config.toml
n_kv_head = 9
d_mlp = 2304
vocab_size = 17371
norm = "layernorm"
optimizer = "muon_variant"
lr = 0.00634
weight_decay = 0.0
lr_head = 0.00644
grad_clip = 2.0
warmup_steps = 200
decay_shape = "linear"
batch_tokens = 65536
seq_len = 1024
MLP neurons of a small language model. Each row is named by its layer, matrix (up: input weights) and neuron, and shows model dimensions 32-159. Each number is 500 + 25 x the weight over its row's rms, rounded and kept within 0 to 999. Numbers have three digits each.
A block is one neuron, or neurons of one layer that tend to fire together. Before each block is what it responds to, as a language model described it from the Wikipedia text at the highest values.

Description: The third digit of four-digit years after 19 or 20 (19|9|8, 20|0|8), and word pieces following an El/Al/Bl start (El|f|sborg, El|ij|ah, Al|ph|adyne).
L4.up84:499463503451467531508518510522487513502522497486459518500519537537501494477540504534470560536514481508470452514518506478508489535541506503552499519537484501498532513483535511529465490526462486507530458462519466480474458492474479486526515516502501495486527505511526488505490469500514512499531519528522472527524488505508522524518462487467482495504479474487464489508459539496518522450487
L4.up468:484424543517497496558529501489442503528503530537513482540511496550517504496512484479473456479466484545539570514497529465488473543530515488538444487538536497448501509522508514490485518467488501478498496474532489501484535463473480502498504469487513525494505542508500509495574469517500464512466535520518476516508500496516462478492476477480525471501489497494504514555493491483511536503480
L4.up740:466454464514478475500533497483478468489550472490527484506484502490503506495525513515494553515503493479513501490446479482492509564461564539513494474462493530477511484448488504504452450551469490519485499495529474514432494506484525454499501491493491502554497534520520519507508559526512500467539505486520501502484471495526490487501534517534530514552496469501518498508471513463503491468512
L4.up929:506471431444499520511520489459500515510551501506498511490509522466482516532512464482518487517484494527467493471493529475478508515518497502507544494497489503515510493551481496507484443514490497527482507496551481507453449503472514497518477498469463514517519484444480516468527501546510479500549542537530495524496508488498457491510483462481495505519522440487508502537482514501474558505535
L4.up934:507473520530524544444484469496514495531481436474492474475516511499482487507452435491494475545478495499511508512490470509493514500500498499508496496483493527520491497475511526476496506507541486486545512451554504482541463459486458455484494473479488490525487500542551466527468487500505490514478489496490472518487445473485438526469503458518494521515516479463473485506447471488531545548517
L4.up1124:494469489481505489526513503458495469519572490481492527502497490447460519501477523485479481507487522447490486476477515456532516523525461493452485474521457464469547513482526484482538491498542486498480469473487491540483461562474516460495496498499510527554486504521446462518476540506499462492514526518509505509498490511562498465539479505493514451558517483493479548519470525540507511489509
L4.up1217:476468507439501505521490478526480510494546480495485467545506477494490538474486489479475530466504501521469505518451500495494473505492504462492468479510484535471509504521489507503485488507483534502534467497463507519456498538514487520476472468492522495501481493497537496488544440510532505503496533499501501501452511516476507537515476456535541480497509488524481549520483502483529517478508
L4.up1535:504480484474518484494489513449526545531508454503439510518512489489521488497510487526521509489503483481480509530495493481545480492570474506482479531530576484548489498473542497555495468513497502512493487412490473534483471492506473534485493478469488511563522479512505501509512493490457494475501512522558502501437466509569481494520506526497511483522484473487493522523493466550513507489527

Description: The pipe or first digit that opens a numeric cell right after a team, player or candidate name in stats or results tables, e.g. "Svensson | 14", "Al-Raed 0-3".
L2.up1574:507488516482496474483459451479537496466491475521532466451528475446485497567511549491488537473491460495500473489470477500521454494524480484512518515523549473477513459454496505520523532492490531512520501534522469517514440521518498489501463525506484492536478539488516458510488480524509469469484498504551476496490544498477458499518536496507548475513558544518477510529512534476496543509523

Description: Tokens within full calendar dates, mainly year digits, the comma and space after the day, and month names after "in", e.g. "February 17, 2014", "195-7", "in April 2003".
L4.up105:485519510507507489503479511481556463494494471477509519500473482453511504488544514478528470498507563540477497472490523466476478496525521486521525575494471502489523539488545521484496482556494501481447505526545504479486499490466498521493523499513533483515508470503528502523494473563493478535503480528480567536502476488503525520488460513515510528505518525511519517536505551512489553497502
L4.up299:465528467509498449511514481488506435466508492484508513483506497519488476501507485522547489517510489475482490468532497471477501488489502501525508490486481508504490540464522464496467526510499466469520529559489465496493559494552512546507509502471481502498490484520465458496476465487516524520467535510540504464462487556510540487492514491533549488512518506502500502498514488494437532514478
L4.up440:516494468543491528460529501512511477470525494519467499530507489521513496427534527508466497452484515468483472494492456497531452531527473466461507514510507503477471498525518475495536524486551524545441499486507518490464457523459497474503470492497504513493524571475492458483448549472474498487509456478511493541533496491474484497547523480509505492538481470521510495501465499520515494496538
L4.up862:479482483516506522482486500499524518482450493475458519528493467473503484535544520498519488486504510500502498476528425492486528489513497501507491581480500432510467448483536512442529483514507468516488502491520514543461513494531481502493506524489544457496547479475509512520484524510522507509517478530494511490497458484508532486551516497532517482537484520539493489465489540519525504507518
L4.up1110:517508472483498509482477472542530505512535504474500516509524424481508487555505493455487482499476514462445498480531459501527505485469533507477466485511467470508492476489498479538453451473489500527519516520480466492486564480520523530477504468489513493543505510517510483501498480467510497460513495510514537539468499490480509480497512499489519489508509478540514510514444517533517512549512
L4.up1670:455530477532490539489534521471528535464478578505521487512529538525506503480528472545493470484479487484523520491504497545511436464550500527515500492532509495491486471524534455426510435520491502493516493493471492508524526504506498489530513501472528481472462495498547499483497507501490495488488461515504491460453508479490500495530456498524509504509481467506499453496509516505463533493492
L4.up1993:508500503502517520513502469523493498468499460457429461507517468536489469534508491470492461518458508512488471505516479514466474510505519468487522477470478462495454508476421503452510484503507486471500520542481477495497531502486528509503504448492518530511502509481503490500485467515525453461501464533531510505511506471488499461493532464503501513527525457489467506521503553539492512527504
L4.up2163:471502485515507519485484493525470467532510505552481490517533497473506494503496532516513470504487526494449507509508498480470509521496529486487485505532509520462525512488489477501441477505489511533507521512493499522501506455530535519466534466472489495511502465493533456491510479503517519512501482519543538506462468545472483454529442535532496512551534458508484460518451515429465487442534

Description: Commas, digits and month names inside or ending a date phrase, often one opening a sentence, as in On September 17, and In 1992,.
L2.up1912:470511508468529493572448447534477474521512517522470477480487509492499515487473528553510485499451512466487477501439481526517502537480495540486488492471515419506531448477518497481542454508513501506481511522464487521459498492494519518526507544540492474524523526467522502471491485472466465509513476539498497501480575512532531504511489507508508514495476503533488521527482487499503492478503

Description: The first numeric cell right after a team, player or candidate name in Wikipedia stat tables: league standings (2 in Czarni Sosnowiec | 22), match scores (1 – 1), election vote counts (194).
L3.up94:491497501516525496512456528550515490518557515526537501496518510509476488517489500520512482513516506463484470538503507526524538464469485504488449484471502511475490508477487466486516509525505505511525481496495467474537544517463483512494494530514515460466525482520515501509487467490473499489494492470535486512482452521508538520506509516504491476483536508455477519466523496492478569516493
L3.up415:485476505490532498519462491491509509521492470507520503539496470506474505475499508496463538511487449497516460516549494536507488512465491508516451497524465492489488490492511512501533544540510509462514503565446522490498526463543532471517510566521536472480533447501494461510486502511514544501541489496530462513490441480490509518463541530493497500474494509496493548486498461502505490533524
L3.up620:477504510505508487500489504480530511486504504521527487491516494503492499489536475484511525532459476473486504502526527503505542547505515565503493513498484485487541540464448505514499498436501499495503486534483516477547505491456469515479454529498508496489548466506559425518495524479459524540505501455533520473476457497480477504470491553457500464500546502466506556500527494520502528530515
L3.up711:552544514514510472522481538478453533527510458474495439510485471503482465489542480496497490501512456499479517495520513551508486505498526483534493501500491515498523533520524516544506471493496466503496470504489473493535510472507505461497486513478462487524505481494480506517436503517485512519489465500534488488451464546493473508521483488519486532509505492531438512493510517488483546494459
L3.up788:556537486486481534477470475521525514530509488541472504503526506484493476473490500535485478545534522486528485495511443501472495508496501486519497482474516479481511544502475498523498497489505477552481472494548500471509501486505553493491487504530493473516504485483501472546510468484495561496505484487490488485460486474504493493545513498485455511514507560462506509502479519474527528558495
L3.up1189:571517535459481527519518438533494479484527482490509511491520471480470499534481498520519507487514530524497496559485489516512459486447533511473506495455512495449534511469548524485501505493467557527501483512497482478514524530532498485456488541535511457543540465496502486509525510517499509498483550496538466459496481496474483475546545465505452516484540510437481510518521540448491499514481
L3.up1341:480473494456490474439483525500514512462495485477529480474498474499472505575511520429500533518475476508472534478512526505513511500547496553545525528487529475483535525485492469517493479475521525511485506515494508490533494490519516459525538529500513464502576481500508464553499483530547584493461519492528425545522477531496482525500466486459500504522469475530499503527508542516466483522502
L3.up2069:533482499481491483499462518529512485532520507516506495484492529528538500509499474508509529442512488491504509526523502507514526503529529495541467517490480442485526524503514528549423507501523471531481512493493504481497536470475546504494491460508522464521543497496487500516474479509445481490518480502554510495451477486496514501480477537515479513483471472520486555486468484520494498455491

Description: First word of a fresh noun phrase after a verb or preposition, often a count word like two, six or four, mostly in battle and event narratives; also numbers in table cells.
L4.up95:466509548533541493514507548487512544500519462530498528504505512520479505531524519501501471492499461506477515536531510483482487500451482511518507519519516495534494538517464481481522505540459485497527446493528472551516543487494467446525473474476454449512515534517455524483537499554504476485484474497487462446479496477481529476530463530482497482517488518503482510497473506496510438480493
L4.up385:492502497501509521492527501508495545497502475555502506497496500513513522514490532540469543527534468470497512467521488490494469534503504537525499456484533479462507484500486455525419492500545488478529487497487491497464497496507492481504510511508469475497504490494492491510527481467499462506481502525447498514475529496508450513520478506506504540502491507492474496482493502502527464533507
L4.up416:478474478505472472460510559502449533497556460507456462474548520469549521528495494507487503499541468515502453487499510508536474496511490496479488547513510490471512552536517493514524508523485541471517459500501484502509508502502494485510483503538513505492539503510483512463511476485495533516511483478513488503464496488508468501496480438541500519515483513510441490471521477458497512544492
L4.up1131:509493496515477504477506487467517505529479474506482504490533490478467501532521515484497501535484492488492481502457536513539493519476498502466517473476509475447489472493546508527485485504501556470527480470521493497541512450478477484496497544518495530485525511484506516545532521506552471516479545499492532491527514482500476540512456480537488458477488483501501522466455502465483483513550
L4.up1487:525513537510510498430534546489464516490508526490452531487498526509507477504549547514489515553501522473492516497464513507510506482523528525474493475510513508457480468524487508512430488530506489470527485507486482483520515510480514469493476464504442468527508484486511536451555484518469468515485509492473527484497459480506536512500456522504487506508528490499500429471482500464464470475505
L4.up1976:472498481522518505472480539495529477523474497491474550485498444504483483521494497479497469529526481475495520551474508492514491494475489495498467523517517511515485502486549456499490469494497532466505472495518526477531534484494487543471450483442517531534535488511545522471521492504532509568478487443462521498486460511500462500539459458498465502500523538523493511468488480473467450522527
L4.up2024:440505466497482546478505523516533508503535510464529505495548531478500476521531518523490488509498507538520512471462507532499476479467515519511453515506476494491512498506531517555512498496475502509497489535556473520513513506549533494526503533530509446500531506466505473485474478517477516484495444498525534480496488484550491478509486502528512485530467466450502521514504493478530436474485
L4.up2080:515513488488485465490448490483505478543459539499536484537479498461529532488520519521503501558474507520496492500494497493521501510487508539518496544492506533483514534507484487513469481512473477487549520510500481502512506504501469518461495503497523532479505500495497508496571455503523447516496508459521511458518481512478494542499490509527471487498485504497480525467504469459502508494448

Description: Single digits that open a numeric segment right after a colon, comma, period, line break or table bar, as in 7:00 am, $100,000, 9.9.1 and list or table numbers.
L2.up1065:521497488539532497518490496528494533499513485513531517519526487507469523525496533433492496502472483555534452464519563495443488507493488463504552544513489469425476539495468474489479491512459476467535489497501502506480500485524473495455484527498472485465496505541511477492497518514483522528473553535484457528496510449443496486491488493541503518524591482497495509526494499505496546547509

Description: The third digit of four-digit years split into single digits, right after 19 or 18, e.g. the 9 in 1990, the 8 in 1983 and 1887.
L3.up239:482461481519459507516480464484500475503503491501498519504513465542489497494527548540539476512504498522476482491503528485496485492506502472480487520491490483526485493499500520512525473525472486518515551502556497478526561465507503565516486537511532483516530498482522480505504466539532495493516509491480534508503500565534503467481431503500493499501533509474518486517486515492543496533523
L3.up783:536516520542484491504468529497494448519500470498500511514522495476521522516518533518457510480467521447463515492525459474491482492486450524502471514479520544522533482511474482508525494519471507538516525489493480506488476459477514508513493536500527473500490526506496506532483469493453501422490511545524499523499492505518481502478493514532530476517507520523487507516462493515519495470502
L3.up1066:506458485503464529503535463481483473530526499494491503529491524486500481502516515491538512500508501492504495478510464517510459495489508475519517486531514482514479506521543504533490526488482476510522476494536472519508488508498512529467522504510555501523510502484469446462503517502547487489479473509516478464454495513539466524454529444522522499511475494534460548523475515516471511534518
L3.up1165:502471496519449502464522507510477497498521506489522546519474492523501546493520482555484484538504496464493488511496442496481505535519494512495537549443528515500481525501523510519481446557489495510490494510455495508452480512515474484502495515502454470503471498460513510503507497495500506444518493483462482484468477483531533543507492518493521502502493505491484487538498543506483507465527
L3.up1187:463527537482450491525471491487508477520483521477532477557507518482493543489494554519550488491447499532509462492509480540503462523506498472479482454525491486494526496468501488508503484513493519474492489516539493470515487531496507495486503530536490481470542486482471506500494508474499514458470484477506511508516504504487482503456488509510485533539546541473460497542508507488476528493465
L3.up1210:481450492484491559517504465500497506548534516498491488512516533510515431516498467538470464516535483483503498503478522484496515451528504504520505453525494495452525526496492488503507535530524531479485483456469507491499518507480507497504501528522517505491503471504510481501531498496516506488484537471458522461506483512519506488483477534516501498449493512534476474521532497530519469526521
L3.up2098:451527508524459477463428503527512499553530509504490467510529465466527462490503518541479523498518539478509499495515526492476505514519480508477536479486518473511523502504495487538515495488456516519499509485515506540458445500468492519504431504479517498484517487468469453472499454512517514483484505532532486523500514468527528521482509498490495497513503532495504500507492494464526507462537
L3.up2199:487515536467541524545547521502490507488494493464485537494519430525498523525502465481515512474502516489468482494493484490507487515503496486491489563478544497466489499492536510503473472473515506533506466523545494491546473495528524501498496493473498437486470478535430480488502492527479507501527486497504495514497517516449518469495495511520503512523522482492483503550508496490535527484492

Description: Word pieces continuing military unit, service and equipment names, such as Air-borne, Air Force, 6th Amphib-ious, Close Support, World War II, and model codes in lists.
L2.up1575:453451498473496504461486512493507535514499471489489515510510464475459516531509551500506517561507510485514508508519470479540465487523491519501536492480516543462522512469527487491500488512479512467536519493495509484515477490489485542509493509519488523505517514536546514496512482485494486489493491491450529497488514481505462520538466520519494489495530496504494522486505534461515508507522

Description: In pipe-delimited sports and statistics tables, the space or digit opening the first number after a team or player name, as in Rochdale | 46.
L4.up492:510494515455512461434546502544540514496484489479518494448484503507508522505545491508517533480517509491496498468519476498520556518524534429484516523533547454457512484495493504496458534533518495511492528503483497484498557517524518525497502484496476545528522530553502487469515512480454480449505514499503416524473522512462488520463451527458501475533550533505485492489490466493504471504522
L4.up518:467503509503471518507553524465522508524492475505482509497506493519485483471487502485517489523534469491516540523503536474504507529505498484504500498517499483515512517519527531517480504465529511530485510482519514483532515481528506521504476530461477502492511468523470518522470483470499478500496475495501448517479544517509496473511518484513502531476482523498483518482501533487512550558494
L4.up572:534479489457499492483502522465533540504506449493506501449494487501513508502500516514468540493472447501484499478481503480540488485519491513538490504490505502424521515475525502496557508477494514469480478494459480456516478511496475510456458510489516516495511463486529520513477487515493516496490473503506460515494516508512541455516492477499522483498514488472492524504496526508500518520536
L4.up936:547511488507513529472501442483468497481473516512495542496483493452465476480480522522476520478478447532537517526468518528551501509452501472486471512458507497481519487484492450470503508527487552524543504496517532485517523529483491455480505516547509514484534453510494499504537518514474524494496527534468483509514523498507461537529530517476522521471505567497460466488508495545488506503541
L4.up1127:494483518458494504516505512499527480529452507511495484472530518540508470482521449535536505514501521502531499478456471466515509478511495539523436543494516490489484492466498505509476531469516505492471484461500484512532508495478490480487495469493524493491517466521475503480483461518492507561489472497482477494524528515478504531495502479467477454508543470512460514511527553467488510484463
L4.up1220:486519493482511493499485494472512521523528512498505487498489448545552489487508486498491517498530548506514503517489491529529514496544497522484532504485499477447502485504519507506518510454546495465474535488490472460497520456511487501510461513513478498498521518525465506470473507510475531541459507490494480501501502464478489467509501542511521517497500558505502471497533515501451548486513
L4.up2013:533498483474457481488474474503513481476476478516518486501500525479475491507497502491487524500461484518478497479554542491470487434519478459469502518462491515529499566461446495487518557494537518492506495500489464462469507486480497519530462465531534516506535475482518526482482493518452470505528497512515476513506520535501455515480515521468539521496488510465502577508531490492516501498517
L4.up2102:508464479511502472515495482527484487470472480484488499475519475503454469543488522557490521507531477490490487535564472462492492500486491492481537534519479516462510520518496523466493501513535455458531524457464513514510505513527501517491479527510461514552505476494519505468526546480503488483513453500490478501469488479478486464482498481499512517540491492489485488504485466501526467486586

Description: Fires on a, an, or number words (one, four) opening a noun phrase, especially after after, under, for, played, such as after a series, a one-year.
L3.up472:546500505522515507482511497461498574466501451504499481487502443476516525462539542430525571492514503516525531493502469521433518507509484475479474475480463494503522505529500456535514513461522513488474474512520522488489476511490477519527501537520519511489499477508531482530511511514486522509543500486475471532465503526515475514532478529493454431466477502506519527524502453509438498483494
L3.up565:475536529465456490491472514460502521478502510506550502496464500535474490466491481479533473491526508512474500482478515499510512534521505512491530469468506516476526511496545534520470494467484495515516498529487510455504521477536481513515481495495498500466500486551492480499510489460476492481472515508499509477527473481490544468502503542532473496508535501505484484532532496482491458537524
L3.up690:537535510547483500494553469534493474501490497501489475515489437530463481450528495504408451513478518501485448462520538489503459512496472476446491516472501490509492465490510518493514533518472520540489533454467515458511506501493448504531509498458494537492495471496487507494510481466511475518485484507502454521489502495510535524530487502493553470509523487522496516503494521498499472496508
L3.up963:502485521536459477550488511514524496495524515481470485514528482485523518532508504504543513527495495489510489486490526523528478502462517482490527477476533484510484458511499488551524522418482529472496477505501516501543520490468497504489503567473539481504483481531538513480573505484511464519537462473485477485508529516494474461516491485471501505509517469435461517517470498538480485543511
L3.up1431:509518481511477458568480525538502478467542524469510526445448497513527491472505513498492485458502502544486530497480502509484489511495490529474487502505516503506506530555473500498524510495513470525526478487481528490454510479531484444494460465525460489517520545513473494536497473516486447474475541514478508494493492513504478503486450473549485488508499475506499459548525519523469486493541
L3.up1497:508475507521489464490508499507544535468471515493492482505524466530495479520493506514490469530441497518503488458489518503515437516504466499480505511526520485508545500477492522550508532509530522512536506523527507490470473457479491498528476526486517485490502521530503484456428483500487512490500523506538493492483488487514503518502481482560523528523528522504526553476491548516472502494490
L3.up1506:522517486468513497516529468498562520481518522523492508467524524463505496508500536532490468522496510463543490514491490491484538476516523489501561499523479509506506507526573511500502518488537492502498494492513514458463479441529478555523491488520500536511515492544480517492525508528485475514489488532462488515522473508467479501516520443500524505535465549487545498534533525489470468503500
L3.up1890:506529502503446512479499485500465485505474497542525518427525485500482493509513543483480500501497527497521492473538494477510476497487459510513522504486542491532489465459481471468541490478452523544519487555475596515495511481509532514503530490498474506483538496518447462503534487505487493516538469483497481467501477527505494522524514505475483500504514573481506453510538489525471514514497

Description: Digits inside years and month names within written dates, plus time words like later, before, during, e.g. "19[8]9", "21 August", "two years later".
L3.up157:523468530516480487523505491466524507504533532459494518528485527489520487495514503535503523478463493496490487497477470538440491534527515499499497465452514474500486472513529514526506486478520517502497490527473497520515514483496505513489485539498486515557472503517501496477526450484524466507595524522534490483487509475482498506482491470450511525520503450488519480480542513523505481522468
L3.up371:488552482479539536481492499499542540491515514463489445462451484477512463525499488500518489506470497506500499510458460517486519505496474486470515510538488481492458504504529470490540464510480498475487477500467521504483486476510468491501564506500490488495458496508477507548490520470485497514491501507513486487470562471493510483505516479505523478517496479477510474520500504513523514520507
L3.up563:540548519493492508521510486478497549475508491518492487521513491503498459542508545476488465479457520512507502493471501444500443451532482553510475466525506488493497502502521496546504523531507544496509500514477449510478494527545516487512458438496507482505534477488504478555471546528500457467500535522514508515499513493511513467518447485527484462526501477492465509506525484475482509497487
L3.up834:481500528512526495519539496521480469494538531484485492478503493508510453524485497522522482531476493477475524490465470456495533511443480516475512476425457526505440448497526490477504452498497494546503554495499518479501532513444502531495462537493563475471527503476500516483442474476479507445490490499456501485448475498457487456521487468485510506493504493526528509525480529524476493470483
L3.up1932:529495485480495515541474478506511533518536474499476469506523477504491473515513467488496479512429483466461481486517450516470453496486504478472530472474508501491508535536495479521517474514435485520503522476505483508461481463516516541513475506526479516489514529514482489508499506493476484476518498481530560491467525487484500488504531535540489517520487499508472491506465506478479530495503
L3.up1972:521492486483477532516524459508489507471532526511487511487475495517539508519472543527495497459476552525523513498455493493511457560508480537508520507499478500498510459505550488491535527495489515489477519462487460502500478515524509522531531487503527480446492535487535495501528521454474459499523490531512412511463494519512475523533544504483499511533516517510495502527501505491508560501485
L3.up2063:504511544503535518499495476498504501510530471481474492508511490490514509520476502519556481490490516502510479474475517510509461492526486508520454505490481470520547497481470463484483496493431546484497499511504507513461520499483521547503502475495491448471482523504487524500464528481484516510534514491533496510429529532508522524493472524523488473498465505480504529484543470544508517470502
L3.up2285:502490477524503573524505479504504486496518485473485538487538492532493475539491493487533499527464495479532493507524450504478514510504556520502474493473474491471492451508493468498495494567512497544509518477531518489500487531500491531533464514496508505525498514495508437456503492520508523480478511514499517525492451485473530454505489471490532503521469544465478503524503531506497472488479

Description: First digit after a decimal point in numbers, mostly percentages in election tables and census figures, e.g. 17.0, 98.4, 448.7; rarely a mid-word piece.
L3.up30:564508522520481453515469508500472519499491470522481511496507505539528526497482553462531492499476476451494524545496546529469514464471504524493464506519502508449495497527499477529545517488511516470495439517486492445553492510510491479495507491468505506529451490496504508446449489503549513496518498501489513519489495423501481526451468524493506483489476472515519512488494455502485486452540
L3.up501:513492480486517480501515509528477501495488488511518535511511532481518469486513489552496542499506456497501478496438517529500514499526494504501528516508506487494504485494513517519462527505492437487474511503546492495478523480484495472543491521515475467512489505454487493494469507515479502539498511485535505527469521484501523537514488560506509479524506468493541491486457482489520495478534
L3.up1078:516501516502512456501468493503454477525479546480442517481478497491524486487468566445482452490482493481494513528490485509558468540488520521518491492481520480469492540483468514574478525545505474532507504512553519480528488503451475488520479491532479494499505495483460510459443451503529533498473490544513541465487477441449534497474528529479484532521523537476519471485479494486525530486515
L3.up1248:526492517491516499531491473494499509491528448460531492485464534505519547528475517489524519473511485531516465500548508536493517513459508473485475462501511475501515518503454489525484530489520510555533529516504541464500490521476510535506508521466506505571485459509550458457492487498474516476499490514483458511498518532473471499502495535509521464503509503520504484471480490466522466542529
L3.up1337:515495445493492489506530471503471517530517488490510507506503503522532497490526481520543509467502455439482498529529523522484521559475534507477466529502469481521446466496508510512507497492516490534502527518472548468509442470504479473479510498492481535491487504517468494463474540502486440481507502516502515523516424499491546494459499512548467481521520518490550515522452547489536512494542
L3.up1844:486450513506490518517528488439467533496539496455532500471480523519525462456496502452483508512510451483536549506500482461476480496503485485485481488494506472430506482477497505514512521516483522502513502510515485527502522509494493473540498508502475509502487482520548464515499490507539530552489509542501536467491550432494443511512474507512535486523488474506504474507453514490515477532537
L3.up2077:495497508493525503511514503481478505546495464483503516524463500488490484524484498495475518501477463500507495469486476504472510506527514455502510549513508476479491490453506515485538517480484511472494491514508498485546489487499533540507550477481487539531469460491513446492490465478476502540502489584528511455495509506463510502489522528483474523492475491533545473480506507431470470511529
L3.up2082:514480446528509480562510509533488474558535513537546526499524554490485524515541467476478514460518497521478464503570502506457516533457478490502546506486485486506512547501513471473526503486501490479515484507496517497461527532491475507473487482498490493532480447501473483537463490490478527496520516523500510512471504516484512481497491505473513516522460473490525503494510501493458503522510

Description: Early and middle digits of four-digit years in running prose, usually after "in" or a month, e.g. 19|9|5, 1|9|64, 20|1|3.
L2.up1717:487479495475513502510510477472464470500505516470508522529497521492523501512521490524499530520483462493486510479467436533503477483529509501503494505507469487503534500501516477493498495505524521529464491517508496513515494497492558497476484504547514532514512521455495498505519474537517520514535491539508512523492468476511476490489460435537492503491459491497499511495492484491515504512499